From a checkpoint of a small transformer trained on Wikipedia: 699M tokens.
MLP neurons of a small language model. Each row is named by its layer, matrix (up: input weights) and neuron, and shows model dimensions 16-79. Each number is 50 + 15 x the weight over its row's rms, rounded and kept within 0 to 99.
Before each neuron's rows, "fires in" lists the words (lower case) most often at its 100 highest values on Wikipedia text that the model never trained on.

fires in: "a", "one", "an", "any"
L4.up228:43 53 60 66 49 71 72 23 85 45 70 59 40 49 51 58 31 40 43 51 46 35 30 42 57 39 60 48 68 50 68 65 23 53 60 23 43 69 70 79 37 55 69 44 49 65 53 53 34 30 40 55 49 19 63 43 70 51 46 44 59 53 46 20

fires in: "to", "not", "hold", "released", "incumbent", "from"
L7.up487:16 62 59 39 50 38 26 37 60 58 33 50 64 35 69 50 41 30 73 29 26 35 50 46 71 43 73 55 30 41 71 58 56 44 26 43 65 59 41 25 65 33 61 52 67 52 62 33 36 50 87 41 52 48 42 71 93 52 41 45 45 27 59 68

fires in: "of"
L3.up473:62 45 36 28 74 83 50 43 46 27 52 32 41 56 31 40 56 68 46 45 36 70 33 80 73 56 41 67 52 31 63 43 63 44 56 72 51 56 24 45 53 79 60 30 64 46 52 51 62 51 59 69 63 56 67 13 40 40 67 44 85 56 36 49

fires in: "of", "to", "from", "relegated", "crescent", "for"
L8.up424:47 33 65 27 34 75 55 40 34 59 70 49 25 56 48 19 45 41 71 58 60 52 51 54 44 62 10 62 68 59 59 38 53 53 19 36 41 45 45 71 27 51 43 20 46 43 49 74 62 59 51 28 30 63 62 67 36 54 77 67 44 49 36 25

fires in: "the", "other", "result", "also", "following", "original"
L3.up346:38 60 33 49 45 47 35 52 44 29 50 46 29 74 76 51 55 60 47 65 16 33 81 59 48 58 57 21 40 37 44 57 14 43 62 54 58 43 64 34 52 70 43 74 90 51 64 41 68 58 32 67 75 62 51 47 34 42 68 43 52 58 31 36

fires in: "to", "at", "until", "rehabilitation", "upon"
L3.up91:34 57 53 83 65 47 42 61 61 83 53 51 53 39 56 49 33 57 49 62 72 30 23 18 66 76 68 63 58 71 65 49 41 40 60 52 26 62 60 26 74 54 61 54 31 45 49 14 51 53 56 78 37 38 57 29 54 74 26 26 75 44 37 41

fires in: "while", "well", "and", "will", "help", "with"
L7.up279:41 50 48 50 54 51 55 49 59 39 64 60 56 04 88 54 50 38 54 68 55 43 33 49 58 52 87 53 56 64 26 68 48 55 62 59 47 65 44 25 61 72 75 13 61 47 48 56 62 35 44 37 29 28 45 74 33 49 55 61 62 52 61 70

fires in: "the", "it", "kurdistan", "a", "representing"
L5.up933:56 60 61 56 71 59 45 13 28 44 39 49 65 32 84 51 77 58 59 41 50 63 20 59 26 72 55 52 59 42 44 49 41 48 58 69 72 50 27 55 48 54 59 48 83 59 49 62 53 31 72 54 42 48 25 28 41 57 40 34 51 55 46 37

fires in: "first", "only", "and", "even", "last"
L7.up532:58 91 27 52 73 53 59 49 54 52 37 27 41 51 50 52 62 49 13 34 56 67 41 20 69 73 50 14 54 33 49 37 52 67 10 47 36 47 36 48 67 33 53 67 43 34 43 60 67 71 58 62 69 51 41 35 56 26 55 72 61 61 61 26

fires in: "born", "to", "turnout", "upon"
L3.up127:51 63 76 55 48 74 26 42 84 35 67 41 47 40 34 41 64 57 46 48 58 43 07 47 58 68 54 48 49 51 37 41 58 52 19 47 45 37 39 49 53 69 64 64 56 66 80 16 40 52 43 66 61 40 71 39 70 40 59 35 43 46 50 53

fires in: "of", "notable", "following"
L4.up444:62 65 44 46 54 35 41 15 71 83 59 75 53 37 45 53 45 52 63 44 56 64 36 65 48 64 70 42 66 61 37 37 63 71 69 28 66 56 45 50 47 46 41 53 54 48 43 49 77 72 31 44 38 54 56 13 45 69 61 48 47 50 55 24

fires in: "that", "to"
L4.up223:57 40 75 38 52 81 16 39 52 58 43 41 53 48 76 52 45 56 57 38 46 74 37 68 75 45 43 75 28 42 31 31 21 56 71 32 42 64 60 36 58 51 49 53 46 43 62 69 47 93 63 58 61 36 69 69 47 53 53 40 54 43 57 49

fires in: "top", "late", "early", "young", "a", "among"
L4.up126:55 60 58 81 30 55 54 56 31 72 49 35 46 27 32 58 48 60 35 46 28 68 16 60 34 43 42 57 53 57 50 68 67 60 44 55 58 54 56 45 57 78 65 57 73 51 42 44 40 69 51 72 61 43 49 31 46 66 77 54 50 39 50 85

fires in: "she", "it", "was", "he"
L14.up880:31 69 72 61 59 53 52 38 40 62 61 39 67 37 59 37 40 62 59 40 37 75 37 70 41 46 36 52 79 74 29 51 39 62 64 66 47 52 38 60 46 90 71 62 41 53 70 35 45 56 51 46 52 82 43 53 43 63 38 65 56 62 23 31

fires in: "to", "t"
L4.up478:31 45 50 88 79 68 43 29 53 45 44 40 29 35 52 36 20 55 49 39 20 50 49 54 52 53 58 58 26 66 21 83 73 37 72 54 26 75 60 51 77 78 47 40 40 67 49 65 43 42 72 43 47 56 60 55 67 41 27 38 27 40 37 52

fires in: "she", "and", "he", "soon"
L8.up618:27 61 45 62 67 44 37 42 60 21 54 34 33 49 65 37 23 75 47 30 48 61 27 59 48 47 58 48 52 37 40 56 25 25 30 76 48 41 84 37 58 85 45 70 37 47 49 35 40 48 39 32 55 54 72 52 51 57 43 44 52 32 47 41

fires in: "the", "as", "5", "4", "8", "no"
L14.up395:36 44 36 34 68 39 58 13 51 23 50 72 43 48 73 32 60 56 58 51 21 39 45 65 29 37 70 33 35 38 60 45 73 62 33 34 32 70 49 85 44 48 51 34 68 42 48 48 42 28 54 49 41 39 52 68 58 40 52 22 42 74 36 37

fires in: "of", "grumman", "age", "rhythm"
L3.up211:53 49 62 55 66 63 59 37 41 34 56 73 47 79 77 53 46 96 47 52 33 74 36 41 45 43 41 51 62 27 47 62 51 53 84 33 27 53 38 46 94 31 48 56 41 67 59 56 42 47 46 49 47 51 36 71 43 62 51 53 51 68 35 71

fires in: "and", "said", "while", "announced", "died", "until"
L5.up599:59 34 68 48 45 43 42 66 51 52 59 39 56 20 42 66 49 69 54 55 40 52 43 65 31 59 56 50 69 59 47 41 53 52 55 55 71 44 43 28 16 70 77 30 56 65 70 43 51 68 69 24 29 72 36 76 55 33 65 25 69 47 72 41

fires in: "such", "well", "known", "to"
L14.up768:52 38 35 67 57 64 63 66 57 50 41 43 43 45 61 53 55 44 43 59 56 60 71 46 38 47 46 39 58 54 62 33 51 65 52 51 78 41 54 49 41 45 57 34 33 37 63 23 40 85 05 28 16 47 60 61 40 56 44 74 17 56 49 43

fires in: "to", "s"
L8.up888:68 60 54 50 56 52 67 38 38 62 41 56 32 58 57 39 24 47 31 61 58 52 48 22 66 75 18 47 41 53 26 39 70 62 46 56 58 33 21 46 43 32 68 38 22 57 42 43 49 40 34 74 55 72 69 91 94 72 56 26 40 42 45 30

fires in: "career", "position", "chinese", "positions", "happy", "role"
L3.up688:35 51 69 40 55 60 39 33 34 33 42 34 43 44 52 30 57 33 53 46 53 62 44 22 52 60 75 42 43 78 53 66 48 56 54 56 21 41 35 41 41 43 47 29 63 33 34 44 61 56 36 50 46 67 58 62 48 63 60 69 64 65 63 31

fires in: "an", "located"
L14.up780:44 56 27 28 62 35 60 70 50 26 22 46 49 49 59 47 48 66 42 46 49 52 76 45 37 46 80 34 55 31 44 54 40 63 56 64 20 57 68 59 52 54 57 53 44 45 52 33 67 41 60 46 66 47 87 15 58 46 71 66 58 48 82 30

fires in: "has", "have", "had", "copenhagen"
L13.up203:51 26 48 51 35 60 41 15 56 59 39 58 50 28 61 37 52 55 54 49 71 99 54 62 21 47 63 50 68 57 33 50 30 51 54 85 61 33 62 59 65 38 50 46 67 48 49 61 52 50 42 75 40 46 71 32 09 67 45 46 58 18 63 65

fires in: "the", "t", "for", "withdrew"
L3.up370:42 60 52 60 35 32 42 25 39 81 32 58 32 59 60 65 33 49 43 48 41 33 58 40 63 70 69 53 90 63 52 64 36 59 34 61 58 48 60 50 55 42 26 71 35 36 63 72 23 77 40 38 54 44 48 57 74 55 39 22 39 39 72 62

fires in: "of", "door", "copenhagen", "european", "moldova"
L4.up719:55 44 74 64 46 39 84 45 73 55 41 75 29 31 58 60 49 70 50 40 65 43 22 59 52 53 41 47 50 60 73 44 34 45 54 66 67 51 46 51 42 57 25 68 26 70 58 62 67 27 44 57 54 50 71 25 55 52 66 59 79 65 48 45

fires in: "has", "had", "have"
L14.up857:20 70 38 50 58 58 54 23 61 55 29 47 44 44 41 22 52 53 60 65 64 61 39 14 32 54 85 59 48 40 56 38 45 87 61 56 50 55 52 54 54 67 73 22 60 52 33 59 48 64 48 40 35 36 55 71 30 37 49 38 43 64 52 48

fires in: "and"
L4.up214:27 59 38 21 44 43 68 37 61 53 81 38 35 82 46 70 46 40 69 34 66 48 35 51 54 30 32 37 37 28 22 72 47 64 63 50 57 76 46 42 38 60 74 79 39 27 46 71 28 40 31 46 50 58 36 53 92 47 66 54 33 65 46 30

fires in: "to", "it", "i", "forced", "he", "was"
L13.up796:50 76 54 55 49 54 39 38 41 31 56 48 52 85 34 48 64 72 62 69 26 38 59 66 50 85 48 60 35 47 77 61 55 44 37 70 50 55 38 49 42 49 70 32 68 47 46 47 39 53 74 38 55 73 42 14 05 36 58 75 54 61 52 48

fires in: "an", "results", "anesthesia"
L16.up73:55 44 62 41 34 18 69 52 61 85 63 62 47 66 60 45 09 40 33 37 60 41 21 72 37 47 65 49 75 43 30 68 41 58 45 61 35 65 33 38 29 44 40 84 52 63 50 37 50 12 73 64 49 51 40 54 39 43 46 47 62 53 82 25

fires in: "well", "of", "known", "weekly", "also"
L5.up243:39 46 33 62 57 56 65 61 44 61 62 56 48 84 66 49 77 34 57 33 41 65 59 54 46 40 39 55 17 73 61 36 55 48 64 58 68 55 14 42 41 55 39 37 36 36 31 59 56 42 64 28 43 78 53 34 33 30 53 47 33 62 47 20

fires in: "in", "by", "150"
L4.up150:68 71 56 48 65 35 31 22 61 44 44 48 65 58 39 57 64 31 26 32 38 37 42 65 56 53 47 90 47 62 43 44 58 56 61 55 57 47 58 56 51 33 48 44 65 40 52 43 52 59 58 58 52 33 43 48 83 40 38 54 59 36 70 56

fires in: "to", "of", "with", "from", "that"
L5.up532:43 50 53 40 27 48 63 47 70 55 46 34 27 31 49 58 41 50 33 38 47 27 26 51 53 32 48 43 40 58 77 58 47 62 40 22 58 53 44 54 32 43 53 59 41 56 54 50 82 57 71 46 28 35 63 39 48 61 35 60 67 51 65 52

fires in: "of", "soundtrack", "medal", "place", "results"
L8.up11:61 06 61 64 57 41 52 71 32 24 18 48 49 51 46 44 44 56 54 16 50 58 44 55 71 49 37 81 45 28 37 36 46 44 44 36 85 54 28 32 40 31 36 78 53 35 42 51 39 58 39 46 45 57 59 76 29 76 57 48 47 54 74 39

fires in: "of", "to", "not", "no", "what"
L4.up486:49 29 46 69 36 51 32 33 38 26 69 24 42 55 73 26 50 48 32 30 70 45 39 49 52 56 37 54 54 34 39 54 41 38 55 47 31 46 52 48 36 61 46 34 74 55 58 58 60 38 35 69 43 35 78 59 49 82 46 68 64 64 51 34

fires in: "of"
L3.up344:69 40 35 62 22 48 70 17 41 64 34 33 49 72 33 30 41 52 38 48 59 40 34 28 56 32 50 55 92 65 45 61 33 68 11 47 49 62 65 60 32 66 38 40 45 45 79 79 69 53 46 50 37 47 50 40 91 57 56 24 61 46 50 13

fires in: "a", "to", "in"
L3.up483:50 24 68 58 40 58 32 36 40 40 85 71 59 53 62 55 52 43 65 51 41 39 58 64 40 44 55 49 64 29 62 44 39 29 84 61 62 59 56 61 70 53 70 58 53 60 50 32 27 41 28 49 46 39 43 50 47 46 55 34 59 52 53 51

fires in: "of", "ozone", "in", "founding", "coalition"
L7.up724:52 42 60 66 60 30 51 42 58 39 29 74 71 43 66 51 57 46 26 55 54 39 58 45 67 44 49 54 56 71 57 50 40 62 33 50 36 72 56 59 53 66 50 47 43 78 38 66 56 46 59 14 65 50 54 70 47 57 48 69 55 52 52 24

fires in: "to", "out", "down"
L3.up61:47 32 42 49 48 59 51 70 56 70 49 67 33 24 22 55 67 38 68 55 43 61 50 53 35 32 59 39 35 62 48 40 38 29 66 68 48 52 09 20 25 58 34 36 29 61 55 54 47 87 61 69 75 59 48 55 56 55 31 53 51 56 72 34

fires in: "time", "of", "year", "age", "day", "period"
L3.up927:47 52 45 76 46 60 28 46 44 46 41 48 38 59 47 58 60 79 52 68 35 21 51 52 58 63 61 22 76 51 64 54 51 46 63 24 55 52 68 61 56 62 54 59 47 40 45 46 45 51 29 61 41 57 66 39 66 52 81 42 38 62 80 81

fires in: "that", "to", "and", "for", "states", "as"
L5.up786:45 46 51 54 60 36 29 34 63 49 44 36 57 36 52 39 50 49 31 57 49 47 55 76 69 53 49 33 70 82 37 70 54 27 57 37 53 53 45 33 45 30 52 41 63 54 84 43 44 47 76 41 50 30 66 81 43 48 24 40 30 38 60 24

fires in: "and", "as", "well", "also", "it", "in"
L7.up758:19 53 38 76 41 29 84 40 58 47 44 52 33 47 24 54 22 76 34 60 66 43 35 63 21 70 69 39 67 43 26 68 43 32 18 50 42 40 48 67 66 57 34 15 58 43 31 66 37 39 53 67 30 38 50 57 57 47 61 52 28 51 41 54

fires in: "the", "evaluation"
L5.up459:73 49 60 77 30 46 33 30 52 43 21 47 57 46 78 71 58 34 71 50 29 32 35 59 34 67 43 55 56 65 44 58 42 51 77 31 33 46 53 28 73 72 58 57 44 62 63 34 68 57 68 41 46 34 56 32 37 38 46 73 45 28 58 47

fires in: "to", "began", "from", "was", "started"
L13.up317:50 32 67 67 33 49 50 72 21 24 54 28 47 60 79 58 29 69 68 47 16 42 51 35 56 24 58 47 30 50 69 58 39 53 62 55 30 27 42 59 65 71 38 51 40 61 52 62 27 23 46 51 23 53 78 67 73 58 71 59 56 39 58 36

fires in: "to", "that", "tools"
L3.up355:37 56 23 65 51 43 57 45 58 49 52 20 47 27 16 62 47 73 51 40 73 68 62 53 38 36 63 54 71 61 47 72 62 60 34 44 48 78 51 38 32 70 75 47 42 54 54 46 66 49 24 69 50 55 32 94 79 57 35 48 33 39 64 52

fires in: "of", "in", "from"
L13.up416:72 50 53 43 58 72 77 38 36 65 35 54 25 38 28 70 35 70 60 52 69 58 51 45 65 26 68 53 71 67 53 48 40 56 34 41 32 21 56 74 37 51 49 33 81 53 68 48 23 41 39 47 71 69 53 39 70 59 83 66 25 37 50 40

fires in: "of", "a"
L3.up782:45 41 69 54 38 50 58 45 47 56 58 69 52 41 50 28 49 56 35 62 59 60 24 43 65 56 25 43 60 57 55 54 23 39 58 70 53 88 66 42 67 25 57 59 44 40 88 78 40 65 63 32 76 65 74 70 28 59 42 51 30 45 47 34

fires in: "from", "of"
L7.up674:38 52 67 62 41 69 56 48 33 54 78 25 69 72 23 33 66 52 26 82 33 36 32 51 40 35 59 53 70 42 54 53 67 59 41 36 16 44 62 66 51 59 44 39 33 44 42 47 60 62 56 65 50 79 64 52 86 27 69 49 57 39 58 33

fires in: "no", "nour"
L14.up405:52 56 38 46 56 47 42 56 56 56 43 47 20 61 73 39 49 29 57 58 54 45 49 71 65 50 65 73 70 39 45 47 40 46 54 55 51 33 58 64 50 35 25 37 57 41 60 64 20 48 57 76 50 49 52 56 61 29 49 80 33 58 71 32

fires in: "of", "for", "captured"
L7.up93:67 52 20 56 31 79 54 50 32 59 47 51 48 41 38 64 46 56 62 50 82 69 62 44 29 67 46 40 51 51 50 49 49 62 51 61 63 25 41 48 55 35 82 40 68 40 68 35 62 69 83 61 84 54 71 62 31 15 71 54 80 57 46 64